Part of a small language model's weights: 5 heads of 128 (1 for keys and values).
MLP neurons of a small language model. Each row is named by its layer, matrix (gate and up: input weights) and neuron, and shows model dimensions 80-207. Each number is 500 + 40 x the weight over its row's rms, rounded and kept within 0 to 999. Numbers have three digits each. A neuron's up and down rows have the sign that makes its largest values positive.
After each neuron's rows, "fires on" lists the tokens most often at its 100 highest values on Wikipedia text that the model never trained on.

L5.gate1541:463519510515510486479502563529550516544454495492524527492457433436429552503526493455449550572575463504448573477445440486493528532512512506518443494500518554525493496495550470509545498566495503505446530438443487469477508422489497506570490440485519398493505521479469477563501476514494450540474515602431515405491468598431494497457535567464461596506476420518446431472491494515499541542559
L5.up1541:490455510506489515495530483466441552464431516501510496503407486458559593476515490524490491479470503521528533520482510494525478463482541563506587515553449545534493487549522541513473545518511505522477516528500495544487546500528519440497551551475523478561427482487463543496552581542531486481541476534504492425523493481467486540503503512506520488482462504461471452467517558470452582512525
fires on: " in", " and", " /", " ", "'s", " |"

L5.gate1076:581567540429505473532479441508495512533409498524622435450420449510504526539537480490502483545540601493489462434446498519516536510417508562499456554479509480505495524468488499533531457487539592583435492546449475542483475463523467537518488466435533558537454539551477451547482464537547464485557486497521486532502465525484451419569471466473491487520495457500521525470504452495530428510482
L5.up1076:528415477502502529478544428596553464428528490517519532526578524526463473494500509505544461499499412491482549542484470505546503503576520478484499517508394453482494510507496498426523492582546488517492572421509497449535469478518539482521517525535502513527530507399454505449505563452425499475501477426484543500547491489532517541582517430499526499511515460482483441516470472561465502508528
fires on: " on", " in", " with", " and", " "

L5.gate1381:477508506506496491455499556515552473464576520509497590463510500497488530487516501472436478442505436504519507510498509526549464480546482529566446504488462496527547508477486443500566445561538562558494456548500484442457511519498574476469493511485579489455517456478566492468483548530549402483476526449544473473470454451477463561506493560461474486567548563507493497460513507507413481424464
L5.up1381:475488589578539463418479563525539551527595528476452485493484429511491453550524484477473454538536525484504414487525434488480521502534567473527474507524462522528464486488548479481535472498453431428474537513465443453515450430507541459453534464467473498566539493533571552479439498457506537458491425568555540531464535526507466577585605483461473498410424470506484469498455490531464489533455
fires on: " be", " was", " are", " is", " co", " "

L5.gate1510:487484481447490482462514465517474446497524457479528521509474510490476510534480437504461468452436486478512559491536510520460482520497509483501478503521463490458476537464542524468455490533491537524527524510511499494567482417469516482530525566454509477450545473491525483461485558526449569486518495550486518499522499521450408479500461486498470543514434408462443482484480498448494449518463
L5.up1510:441444580460496514442515471511401495536466458506461468531465537464572511495457505501542508493431459511417539561514487490508519528506474565463540498421376434478496485546556507476550496542481525471514454550498467513514512528539546504471459449480476486506511548597515511476466505484557493483479457606461510491461496462494447526432496426543517460498480477490516465470478523471499552489448
fires on: " (", " and", " |", "-", ",", "|"

L5.gate214:527566625476519505568513520476431492514494469541505452459403474454526467492446514457483541574542498498435502556521513550495517551577476538524469563498459438520497509451520497463510562496588538518507510529465494497555483483546524495466512417512492495484510599484487532465576525530499537478513429503444559445479535555499473510502551497509581523521496492454480473459504494441513543527508
L5.up214:555522433542564422496529464511414499519402483511567514568457459428532501494498518480439513554519459534500509528535572537501442560500510515489498564503416473529516534443503480482473485412490498572506529527463495485532514426516537518568450499454589457480528470473454516468450511514532463519502498496447516512461497506447523504409506519516526500500525496544444503459488452509510436526452
fires on: " |", " and", "R", "\n", "/A"

L5.gate1371:534533487519496449468472495490530489597452502481532522562425509497425472521619556429457493488519570426461500483533461490499499441483565546524461500462505411499477534473518480469488503529470568566509517545424459502542395452584458505530461500425537465480547566436513531508469506511476527476449444467524461561465477508510452480500449519473520469464469435507534505506479434458556517589494
L5.up1371:508512496488547477603481479522455497503495505563506451484449517438512525532494493498498534452465514493436525448478458544553476502388538549467500539527504478527554498493505461528488527486482480515528443533545462502481481464558509468549488462505521497549507485440529531450523507586491542509507544521494497555482453531448497449518511503517507505517514464471521521490479428457572531449499
fires on: ",", " and", " or", " (", " in", " |"

L5.gate964:579481590521520524492538511438534477574463492504469533486493441491484543500477583534435500516568449507449487527511474465549520526580505485486550529455514470507477551450376475545602499517527551507510492482440488554553481548531469481513558573438524509500534526505569565495491569541529426546542505475465454512506479397554475506457448478396523523511575490544503471513532510531534518533483
L5.up964:546573463550602556551452438450528476547457510530587488475501456506483550488545522574548563499531491463495575530462470461483517550526531526437489531518462466478488534507450521511519570491560515501548488505540500528461483468550481530538554420463512477503544510540487511516514533532507450468532479487537433438537431618548464455537495494567509563495531526543496523500500466556495542521511
fires on: " the", " New", " km", " in", " on"

L5.gate1316:470512479482464541469522510498508440485421508497492508510441443486555487539468588486531464486482488464552433461490489501420568579506374527558438514418460518471487524430499558546487595512489483580496459542496557473517486469440504486479470484413482494454575469535442509544503501453489496551450491535498466473486539529463513407522504507523496429511484476481573504545474483484572539506473
L5.up1316:547530489487485518455502562538559439499442526469508505529444516506527556483425478472541497481511509480530471526462450504555521434485549469522478453467517526523577528514519467490477559514428547543489522501477461528473513530533510464461481436516489516538502455516537576477517538494503515503477472513547431510476524516467488446425448451549542511538529449456486484455503510494497524518522
fires on: "==", " as", " to", " and", "==="

L5.gate146:509457520461520441463467523496517559437492491529462534512462512546451476500460505520504443437461542465537486499439500520482504509562557471528519494520490628474453422552516486445491522524495587549533487474411471501480461474511440494450579475395479514434414535513397453493474538526506466518474528531442559466538567543507516536518491503431535553548512452555456494561517490490423457550608
L5.up146:419520500487464547518548447558533466492481501453512483553535458485471522474540494484485515539403542434432546510493459533495529491449558447490539491536549532566502393483533471468553503466509478510481557442507495483454501438503483490542504533468513461568531515527532505512461486504493502463531532515520465459467495473493469465502463558494515534537580455494495441533482569493513465513472
fires on: " to", " at", " as", " of", " from"

L5.gate1293:484493492495499490500481550594476464517506475566521535477524455483488433464508505491453494502497500469555477522523492489530524551488579491583446530490464509503480520469534515484468508561500537510531506525559485514530441463428493554497512476531499468484463511463535446545506427528482505551462497508515515445431491448458556471510547484436499567465531495510495525479564467425473469499554
L5.up1293:469473460500510451550477517531482429515510510558534525515518427484516467435485524422517484453476514440559457482459500511470470541505625563589459505427480554473501532485531476507512484493468453520467541530528476468493514461482510505507577469560509419495501469475423470582446517532530486500494507463497558465480440518487453504578453457483523506480498502481492512486553478469458432564531
fires on: ".\n\n", " |\n\n", "\n\n", ")\n\n"

L5.gate1574:489516513458527442542444517454474465519476519477518491484466527464448481428546544586435479504537462482466522482469447507487539520584505493534525420523468527440483479460525477518517479535500533540539448469545471500545534504456494439548539536516469537436555482521487508479475517409439478527478454550447543496486531429532453536598481534527509545538477524468424482536451572476478454473560
L5.up1574:530505483518475486466502530474513499479462484545518486482468441522488509527480515453440481512471474545484490504454485514464484473510472454536515463454416507439534514522488525530481549510535569485501474531498487468508466502563434526470517513569510490464469513432450526537479545492498498561542537525427484444482519458480529515479448498446452428524618499378499558536442487556468540562531
fires on: "1", ".", "0", ","

L5.gate1212:510506561491495507456481511487404533460505521539480574505526533409536522501479445464515510470529507439525520458511511440507537557519428498551480541496496458555538592435504533440536496512541509453482519489458502513469450563541498502526528458481510509523443493501506516599564527560491574516504442481477515520442528506462447479555472513420565565514421470500573523504531502488464520523490
L5.up1212:494485538507498480465546533537585549455585550517482463487505500525473493520511475544526453516494454555507563451492445508507489549518532504568524456540536470500527468603488551434561429470484511494508466529471491508497444578540432458462503447621513453477541530436437532533456483507472505426465496421451591493474573476558484492459509425437547614524552462574480538556439403486502482490562
fires on: " |", ":", " /", " ", " ("

L5.gate252:520456468490475532565513562490534457554530511523496572496506449454478531526389507552559410456493530480557457507530418538467528531527528545591466452534556479463517500526511460566491469581424499527573504530422516471516527570495497506438547480552480489493550521503536422500539543499482524570495449464541474492534492522513412447541521556516430436525528492457519490468440470464508455499483
L5.up252:517441482484460513533505464455534487538526591545522517422492528468476476526435519485508442515525539566554523553519510502428497484504528507509514455576491482527424520525572490585444484550369522528501482490524507516480471541521578488551496522533417495512536533516559381524543529524447502528546466518528454462450531487430439507584529504516457516481498507526580420504492523462499511517488
fires on: " is", " a", " was", " are", ")"

L5.gate1457:496510446556506517585502472547558409537492430474528509548550437465540548493533526525485449422528408453450548462549527468434528554477473486550539568490488445419394456513538524489479520569535478531507427561503537529521511482479520429548535541520536536422493473448533504475561533508498467505463492519481528530499511529483497496523512483450463467548550473479543488494452511457511447457558
L5.up1457:510541447524526485537437459559482457551510512544515485532495519515565463471547513527482448509497482526480491519510480477438531448525532476437521512432479514468496521449538449499454470493477500563482418488477500462499477476522508446523535472457538516540504490481469487510605564440485482530452428554502575586495547587487479510530464545543525521447473395557543525521513554516503507558504
fires on: " to", " with", " in", " a"

L5.gate1325:469554516474589516482518511508468478436484514452483519559494548495432462401504494561420515470532457496514470469491499536481481453473549512505484479504469534480412466460515495559453507507487506483433489500514436517472461535448536459541511510557487464463546407496570460495525485528485435516555533509558559499465459504542495505505457476506516523540488437468462518550575504482494538481575
L5.up1325:581625400517626481511412568568490505498489531515456529595470502517433513476511543547497438457500460534486471511494458450495524491530534584528460515487551549465533539463522555500510531467473494542482487525537563490494484457437503491515490513527455462488571487538482577519524432441572484458526488472523513520527549510547516448509518506483573451476506486416483449471518539496480479466524
fires on: " he", " her", " him", " it", " them", " she"

L5.gate108:500513416511585487496515489479501470524453468541518523525538435484443452543470467452483450538453478467610544500497501494431506539568530572632483538471524474438515458479566570438478509480558506540543485500548475537477435476476469619451489563536448460455489497468500513521458383465443448532513483372510463442497482516463490459539498517502473465531488519454512490530510497485428439503513
L5.up108:482491513475558511484453553541531438475522480503524444517432552514486447557418513495512465484557559487461497521471474514530492552479509513514480486450519502577439476466465446486468466594534468584525498488540544531473521461526513504515537512484532496442462486561521520481538448489481467474474526466490509448422510545563545521527567518515579531502472472597526501519476525491604554496503
fires on: " \"", " |\n\n", "==\n\n", "==\n", ".\n\n"

L5.gate1205:511482502536503545466515550472568521461515499504522556444474487515449420528496474486479505513466496504534499479515432569479419573509541590533466519497503561445529527446483507551480533531522525517498427502381529479417523610427472413510508528553477539459493451549468464519505482485467457538462426484503468494444518515469484497496532513553520585477488429426499428511479460510435488547443
L5.up1205:586520431382551510559440567548467464559488526544465539470510505484483519509521515506466556456602554531504452541427435439505524498475506499492552505469553509476482527516456581385448476523467486501467473507455453517519501455544499440496550514539475499507492556509484524505478475424555557470482507475528509508551482532546486572541452466496503525534468493524510438497549497448486424538481
fires on: " ", ")", " 🔨"

L5.gate329:538474492469504475599447468538558456525545462501541495508530448495516540465478479474515486488565446533510470498510580556517477479426484425541532535563412465485478508453493414489543543517541529539486457509552475537446547491516488407534403393508514551504453479519486513480528413492486482461556485502498496510456467543497444521526527540522465541485526500516513506453511453464535507497499
L5.up329:473467519582498510479499435490486554499495571505472503512444486572524459427512486546457452487499518498521468422510399556485496466495530449599472462552449481467543479435424553528499451543399459554551490521544509558495539465522413526539445433472502492434480491478459532471522519453494526476489478570528478543530523499464505511496505489515569503477496493581490442565505430530554487536482
fires on: " of", " ", " in", " to", " from"

L5.gate88:464472477450511490519533483504513461519513488511536458486518483504474488478479509510434480488522402483552473411514439529465519526498516532463537521531388503448465470498465490515526526536482600510505490543486521503440468463567459465512552477501518525537486515555441438549426507462452498546510533454554536536480496480531529536525485447426492485538586370426445523529570544573440486554491
L5.up88:496454570479487518432487535462517466547533521526502495475501477521532441536521436569474461537467438458517525562494433493507514460470494499555518455512529545466608457452474492510448510417511532536494486460385495467541521507489441501538571529519492546437453485514454511531494494483525498452512508498505498509481466508544530533479509594466578514535473518497466480550469545498454518528558
fires on: " the", " a", " |", "2", " \"", " all"

L5.gate234:468505518436519485452449442576472503467557470507547395505507447480532486407499476562508447478541543472464465511484525556454490574522584555507449519434499444476509531502490478458441531475520458585541502487478566491493500463497427451480542417492444521442485546499467516495519494503465545478527472566565532504464514540461506571539502488429481523476520411440544521390529458518452469539515
L5.up234:599568573482537449413496574437508499508490531514565426522539520528427478506491510522523483540491419506531468513524527502472517506539558549524554499489447446511523542542573468533531466550501510471484527534463495518469489506500556480496461515519523436548545527498592491525498490519499462480458563403542516597533469488505569529510512439528462427456491518531556498435555473486433483547518
fires on: " |", ":", " or", " and"

L5.gate474:465413484426519547500505505495449433467450522506496502534563478596484512537487489558472346505518479419602498478539481563537458518475435501530501442480499473513454505506488507485519504513484500473553510566481546540479574459482495539444527522523503495465504530557553485476511458517473529541566541507458478512517577654447540500515464509587540466485476472458559510484524516439523483522492
L5.up474:473482502511489490504515476460571487576521438436513541485541589439508544470485503437479468526519499532427438555607485472565495506526458509554470494424518515464506481457520466553487533552473513426459506525523491473474513532449446448515544495475516531506468555507545482515540536486579441495513439432448467484467552510400552551503488514405524475491514488522476503461475546419520451549514
fires on: " a", " ", "\n", "),", ")"

L5.gate984:487461556518548493569484494514557429553464431539570491480508530511472481516526481557476521552558529439466587482409485560520447520482492472492512461440520522508540561498528524465485551491498509518438531523486437482503550509512564436556483506523496509483466424453416528525517534467438526344555527487557412511561459463536556506489481534496532527527573485504456433489548525414563430505506
L5.up984:464548513464487465477387392479533496525470432494480479508542513535473522556458481490513455550486475499495465530465415430471511479478515498530522550459514433541526545454506450517448511483405538472542465508508545509505489529565522492475508458484514544528558550557524545506511527535454535456458492499562507497495429506528517512534514519486539451505553512489515557482520452537509463482487
fires on: " and", " \"", " ", " or", " d", ","

L5.gate1499:414543540581531533527517485493542488555519490516549496521443501466414435458532464506491554400515505457518429428471505517470595537501478512574557526505407504419505530511551502442532555579517556550452477540459506460523429493460512455437463512556490464484564538514511527520463463469535515475542514498523437510579435524486499367537495486463473497587556486556454503496468504518501497450538
L5.up1499:504538502484489518468538426540472565508500471456574453511444484541537462541540473491507492458504478531444506547508446494499506506518518525475551552527466541562463518483499541468440535539474542568560521571479468623486520521486483402463455506450463584457485526526436596508513478549483486467463457527454521464453548516495496527518446520497545541485464454508490511424473510485551433493455
fires on: " the", " World"

L5.gate739:460460488459530465493442514518505508493481528483537575517509410440435518501561498497520457459486463563503483446489457499476467516524517593562390484546522523441481467476564458506494467469522495559522519510477503485572490483464501453536515450507441526527589490468526508446477457487506527492482492508435517458455554528460487451483482516526465479493514485546465496465505386574512499462509
L5.up739:534561618437463472446453478513545403508460575541483487449496523525464541558430509482452517492421521516516526500439489472534454547482486507456451460428477580551578497480505485494490483448508519518570489485427466465401450520520489523550534472519501549435525513567477485531410546501449585484471452442479525463478573522413440453452459490552543506494455508482531568500451477418459541522486
fires on: " |", " and", " to", ")", " is", " Team"

L5.gate1368:544463577463538458459497516484449491483514567529481518447426504525482500429482533548449487438476552446500572574407551504515656452508541498571523517505516499483495509518525466506523465483487534503557567457413505476525485562524532471535498491481464472541437474608446486447463531438470499490540453482470445514559418457470454455550490470472478500458484486480430530476493456497407445538491
L5.up1368:494497461535484528485526523520494610495526531557438445511468562538481535511568431511555487438447460435593530491510462562468519494542489540487477587472506362448474495533522409502475496501475533495447595556500516510465499485536559499480452501465464537507484562469531468542514500536563489512522448555505518526473509565512500476493451483565446483506462536520519489495552428532492575456486
fires on: " in", "-", " on", " up", " off"

L5.gate493:450565530497513477472569547385473483423459516507555482542536484480490445429579504494457573523479501536499484519560495548505593482476514544454494491468501515459510540492508416539516467433504507555548512548401467456473475490505458530529497484474512500441456446544500530498502503545509529473532442492541562510500452433505514463480536541460486515515511512487523425534525460501443473469515
L5.up493:526492488486469514459499455556473511541472507530541497476548517521526453519539497500457442531439468522503508504573632562469545507520448471548467495450502506475504490519490531495447545530499490558465491492538504485506472465489446430499538425531480542464477422482596535533440510462511546544489473527454498399478565529473539446603498486535501538533495468501529500479479483514479457524496
fires on: " of", " |", " ", " and", "embrance"

L5.gate813:485465466542495515482491506437482506487494495475568440454509473527496545574501513493525478502534435438530423428463533540502528464489544466579502464546490528424580510513530502443552513566427495496586412490502553526483488420500501483444509536568446496420563468529529464571516490468484466493542577478470398494502472561421526474526448472515424556525492482481451460531567534446420516519505
L5.up813:487537429458551392519508519538542498513417483456514491562491496507460518551534471496486507463534502423471511484564497447528529563509483530484403497474484461519470525552549484401562498462474451599537455545526491519453565509482506467479528509487550477453480524485469502523576481539502513493523494469534424517469503537530492536449481565492571473521546530535528482475566533427497524414493
fires on: " that", " a", " this", " the", " same"

L5.gate904:456472503455531473467552556483486545531494514503580552515539512495470519482549531510514461435399475595478488450524475517457520510521527500587549448507466532469524526411470516494516431513507560475482435547476449454447459519437517511492533478497534444551548482511516427509521522545456497485529510489454517506496516451510468475552492509478482523458586491469446466506497498527458505526499
L5.up904:525504497560452482503528462495478546539508569504514506488468497488463531520495508524463518558434457499475458474453438480483480577461446522523519508456517513489493534494526575393490511491451491439447508473517520520523542425473487517487480548564531538445518528447549555545458562560431585449506490505410608519436541543467477531543422466548474526519556529497476567570501434477517494490519
fires on: ",", " in", " |", " ", "0"

L5.gate1028:558453509545535517517538443456515495520440490498550541481577492467474491463523518482499440452527470474491506543530441457527491503526447513478479521539472599505560588494554466564537592529502533442471509486503504472400527504530481527497551523455551505590513514589526492563532526501457557548557483477489439500479539447573498513540491563438461485487502459463525530524525489468520497535474
L5.up1028:490523526465477507441525457485561419519513494503459517482560464490462453533456596472476563492462493515517495553504477541580510496426472563442423473452492467535481503479493472456529524518552411477488464521500516518507488503498522466525523467416562546482503453489499493547496474534555523555524470508439443513463421460437516500509484457490495481484551502511486520523477522490468501493525
fires on: " as", " is", " than", " it", " became"

L5.gate335:560536498506470491534536482445472535543485456540508447418500479446522538501444567516463494538501578438544565532470471561479502527518467432526530554493527442501492460523482563434583567474571552535509493494488539472452536569566490431421544475489541456539441521531437509501493556444516509413576535425492482469509505489479438493495507447459477545470472471541498466495496483511481477534489
L5.up335:506489508565527523521443542456487500426453460502474482517524453441569488561500518483536491549535481492497582502482488463527487550578503567427496494490474498486485436474513456489512449516521497463524486484515564457459525453510489446495565571520534532496471517406420474509517470539443505564467481440489471418466588495482556545484476513535472496536510474509516443493525491528522542518503
fires on: " |", " —", " in", " on", " ", " International"

L5.gate1599:476468427515564445481552513477498551511483557546479536504541493506501542530535515500491513475539558508539541517485490561527408537551551485570428555531523514533512529551543529557546421460523549494518468563478527519525465557519502468515465577472485491451484475461512516510412451528542450537498468441510458472504526434448498500510537473461490440502498488461492437484603475509465489521528
L5.up1599:525476547431442509456531449471507563478488535566483409425426422494499534553509514464459506407527535506527459517486427504433537518572469465487460457536448464490466494525573468499472444480468491582463591561472451527562544505461495509489512531582505486539452513512458504433520504472517553444486499533491511512546498483507447512488453480469562514512544462522533506532472519526534492515504
fires on: " be", " was", " is", " were", " not", " are"

L5.gate1323:491502563448463450438505466501520480487505519490448419509517438493564509466500484499568467537501512448552449359556509473536551582485489498524544451486482548443510468480461516512453494473457470495547480515489541567535558482497436464490455514504504505404492457508490559573481549440514466513459456517476571553565480511540546492534469518494513513508530432487495487509504503516474497537504
L5.up1323:536468495483451445496460497537526477555532453509513524540514498486477430535446430449539456487525503541541485525468549470446553543516457479474538457456538517487530507545456536499473531495503577539581520470482441543480527517490468505468456505464482483498483430500472529554575552523485585474477499481529467506612478464509467490577535513463566437509513457481477481553515495515489506502539
fires on: " of", " from", " while", " start", " when"

L5.gate1502:477461558540508461451519487474480497534490510599586496575557403469454515432521478469447474454485512482558459449471469579499498450464591541480573499493476548472559524489556502511527643481520545524522516516478458488466531509488436489486466506495530438463527441465449503488478525448473509458510562488448464508525474476486482511529479494500508547530568436488447501535467513504549474516486
L5.up1502:499527529595490464504514497495520528494553496511576554426487503458445473517562471491465534553529474484494534486537434471475517477518499533514565463480440523428637491478493519516457520508455519509501540491561568524435524463556510524528508436524583495508489478485474536564463504426480492468481563453514465490471457554569500564584497567472490470495539480504449474504537504525486571549512
fires on: " ", " \"", "-"

L5.gate1222:469500489376561507454466485572542500518494478461508494556444445517491428450541431479442489497533501469493473422439462484484510514446526488532455482456466535437487593459485499498474566519439519568613455524507537540504511487501477481503551566511541485411489519515526469492535470482508554519514488557489487573520521598457527453517480494556530464475463488418562527429626515478578497485550
L5.up1222:424422489478459457421472547464529485478495469458492503519516514516542436555534582516556529473530543485537476470566557525472542578482463490517473421483443477497462457543469548569537487494554545433502547497513509462525461474572526541539547498449544492452514392539544539462512456520431479490488503475399442510456473524542504447517566516442427524489498502504475505561498512473504500420539
fires on: " as", " of", " a", ":", " from"

L5.gate544:431500522374511536511504542461459445582531519526504532475572455496504477506503441497550481454526418533550426495499510517509469547532507519528502479499418511470495466501495493540508533528501515514531503539392505508480513484487499440543552477487522479523479545471513523501459461518503518457543486477475532607460452478467487573529509488519482501486488497490573460471469457457457543510537
L5.up544:486630386481556496456512505477453414506471527504541516538463511428430567509535538531497513432544503511456457445534542432560496524533528458471495550478515557535519484477486437510484460541439489440540535492558570491441520422411452525524502454452509474462466499476489518507535506449532474471533534550523492525498473552491477495528562518512489497503556506489516584442570462530457516467564
fires on: " |", " II", ")", " I", " "

L5.gate397:480544419530533557474530514469601452528511487512530447486575542486410492453471521559443467518417431476510541501487487439477512550520517465506494432488428504467506450530460452494470460483523621527517461533537518492585506478468469490516584546508518503453515561538527532495471491462493515539549509533512462457500516529525439554476434486439555487545503444504460514510510528436426468490495
L5.up397:557514530511460542505485481518536485542442550512505476428507499506518494563441484445535438491595483540454482477507497500460434479516525507461454491478480454504510505515489498497563456518536562468437480565523511505592499526499558452535450393523517555495520498547469552484517479439500471475465513606437489449430493469514466426511516406463479405468460485481461470462482532471484460492530
fires on: ",", " from", " and", " in", " of"

L5.gate139:552522587557515516472521505512489469521500511536533548476497534499448468562487531506501490526449553455517508505508532501514502480541541512520487442436514531473589490530511471435495591478559553557614515516446457454498493521519485437486544508449490474462534519504459437527524479502485452432501495516484493499563533522503459519515502467479470467503522465488454460531396496438494483513519
L5.up139:561546540522527532477441526459454491555505536485459572506472465501448566509516522513433501516530479534459546522496533472469469517546532432489447508510571545505545528492542483380523545512490504571493461474491477445511501438481492435548469550482445539553495445506513488416419469442433490469505483543546502556517510539516527513531464506517535500523471532566512394515478443495532480470509
fires on: " and", " in", " to", " for", " &", " "

L5.gate425:530515524468523495540564600479585550504547447538558445522496483541462482457596474510501540496501513453503507493517500433468445433478486471490504531496436478477507508518492482515525507475530492528444516511485503544527541456548413522444476496492537559558436498528459474585499496563557521517460473525473503406575450426578487569537505572457506440485516458481517453458493492413484516571505
L5.up425:523455535423452487563472561474506468549526501529505498539493460454524529478506541430502503513501556493457484537513624492509506478465488516477400528488444396571515443499482488513589441474511480503537516479469577457463526497529429498556414473447519551553469577513555466521524520454561514425481528398487581587459440507446512525518476484531515492521488543522563503469492400462504520460527
fires on: " ", " as", " than"

L5.gate125:479523532453513578493493501473546437466521507550508480467540514499469528500473483567418434494472547477485555505482462545470475452544551435529561461441526586523452493526532470536449531549493566446465499481531518477420458481521521514519549522452488489517500553520496461523486538460392466490536501468478448457456555446480474529511453542415431516580531463452457518519549556448451522548538
L5.up125:549511510521456488476480467517541524533394533506516418483537516453490508529475537518478411485496526487529474487518501503525492496410544352500534510568465564462567489463484522512505514514431576461415450503533556453482473472494548500522491528545507453447560507520439426509486530470473450510449518481471436472483509564507531459454437457466464476506459466498460526546486472428494409529497
fires on: " the", " a", " an", " both"

L5.gate671:540481536496521487499473557439452508501510533485550480472461547580460482491453519552533523494468477482518521517493457531510429497552548524533542401492471585494562509496552536532442546496474483440526513552450490473457492537519547481596449497501496520463512484606496393478468485494476542496464523476533514495561523524488431500487464503439568488573479453419480566605494579470394429538522
L5.up671:514510550512512522443477497497596469474552480468515503536521570467519475521592464458490439462566566505531432471453498506519526481482547427495534468487469568479575547461471485504478479468466435549439512448462588490490542530511527490512562457520464453499466397500490495463510514474495524441484504493483488478550503547510486436493500546558485477490479544487459487478606584516434419491485
fires on: " the", " it", " him", " \"", " both"

L5.gate1589:449485501559479479487514555482472466508517584472556524512502505433531533446534445479529418466500504558491521467545464514562483472531514561584480469523476470460548507450434458472582454516541521421564535536475518507503509511434524469494539489523447523488483520450495485503573566474543427468493465494514491551487513526536439520566475509458521531444528481461435522464530553461475486546516
L5.up1589:464500498394503519456437440489558450502499611448518518527519490519512468571581512460491497469488483481497444519532467493519497445502500528502459533462510549407543530541559510532547514465529524508540482513458524499463486513448367475511536571520477526521479542516545553510492477521515512487561560517498519571431479604510524475450492523592520460440452509516496490496528538485502439501531
fires on: " of", " time", " |", " to"

L5.gate356:553442475589499475476519539477501494511540501509494498508516588458436450523442504512517511529441443536512587398487485478409484517475495535515447478479467516453509499459528482490503470522469502449512538497494480445460490458476523466518576472506462494526584419573437545487480551491472583457430449538413500543498542518546470485481467436537569526510490465475421455535444415464487490515488
L5.up356:488508533510470465445464563531461585517489469469453466552512532552526526404557546489505432552521513502530448500513461419539569491509561470510504505540511561483505519478563511500554497479386458407469474471452477538450527518490496471506509594446446521520474538587465520454546542511539574529510494460480539570554504482548477561472440445499497535422440483574519565529456541423459491532538
fires on: " to", " for", " "

L5.gate1116:477405498533469537427505535479479471473445470517509497460515466531449498487482537462545451471627514499502487545494524510521472556510496463470487534459522543534527493446470472581512495410436569468542486493535543444445509563503493481512540501432566548549543537522548452473505463519555469507545518474437529516478523441475433484518472469469562515522528481518538495443562464469427522502566
L5.up1116:477473570579503482526507469496535550491571572462441515499538493485574490487536494562537567482399512521551440505454449479487478457520544535556484472522538440523381515427491534517462440515513498553534547491427572536471526526467425555561465516481502477464487520450430508557550568551546515591519465468536488489582526480527505544496492512436542452512469527547506552572498482490481508494499
fires on: " was", " is", " it", " as"

L5.gate37:503484514480531506554472565527490417531491471535564541496524456432489490531444517447483477530473506482528451539484521480467470552488602477585503520458463513494425501457485496474459484569555519540534472526529512490501473521473466482467515507539519450475551488510474449589454460513467477546510453474534516461452490508525488491531509499494530505537492512482496488561485455489474403538507
L5.up37:466450485470561481517480551528514480512502451547546529480507478453491456500479500440496430487488501432553497492488498493516515548483596516569504490431486554457499489454525536476505485530486484503548526499544417503530475532496491516534531499547467462450485492499519468565486519478449496497510488465485527447464508481493475541554574495484549517467501505521485489521531491471441479547549
fires on: ".\n\n", " |\n\n", "\n\n", ")\n\n"

L5.gate209:629460527464497502497497520492576493525389548504496502552474502496473453520509553540420459513517513513472526509468493463555454541507495483475439420437511574581575561476499504561569555486509464579471560507463542433433467450483489498480490475472527524445546437542605474551398511503478543534540466514507527507498541429513483470484473475458525473474473432547551555486492461505380486514529
L5.up209:469394393558538476533417499509528495482513476485493542460566530503488521462509555509508502455565432533443535543542527498553529534471399466444503528397574479532501508474530491529542520480513487483528503502491497575567510496480458481445507528442468496477490479426466439556482469450463490497521499536489494477494449463487471538486488479539473422505534518453536491461506565509465487482446
fires on: " is", " as", " time", ",", " the", " was"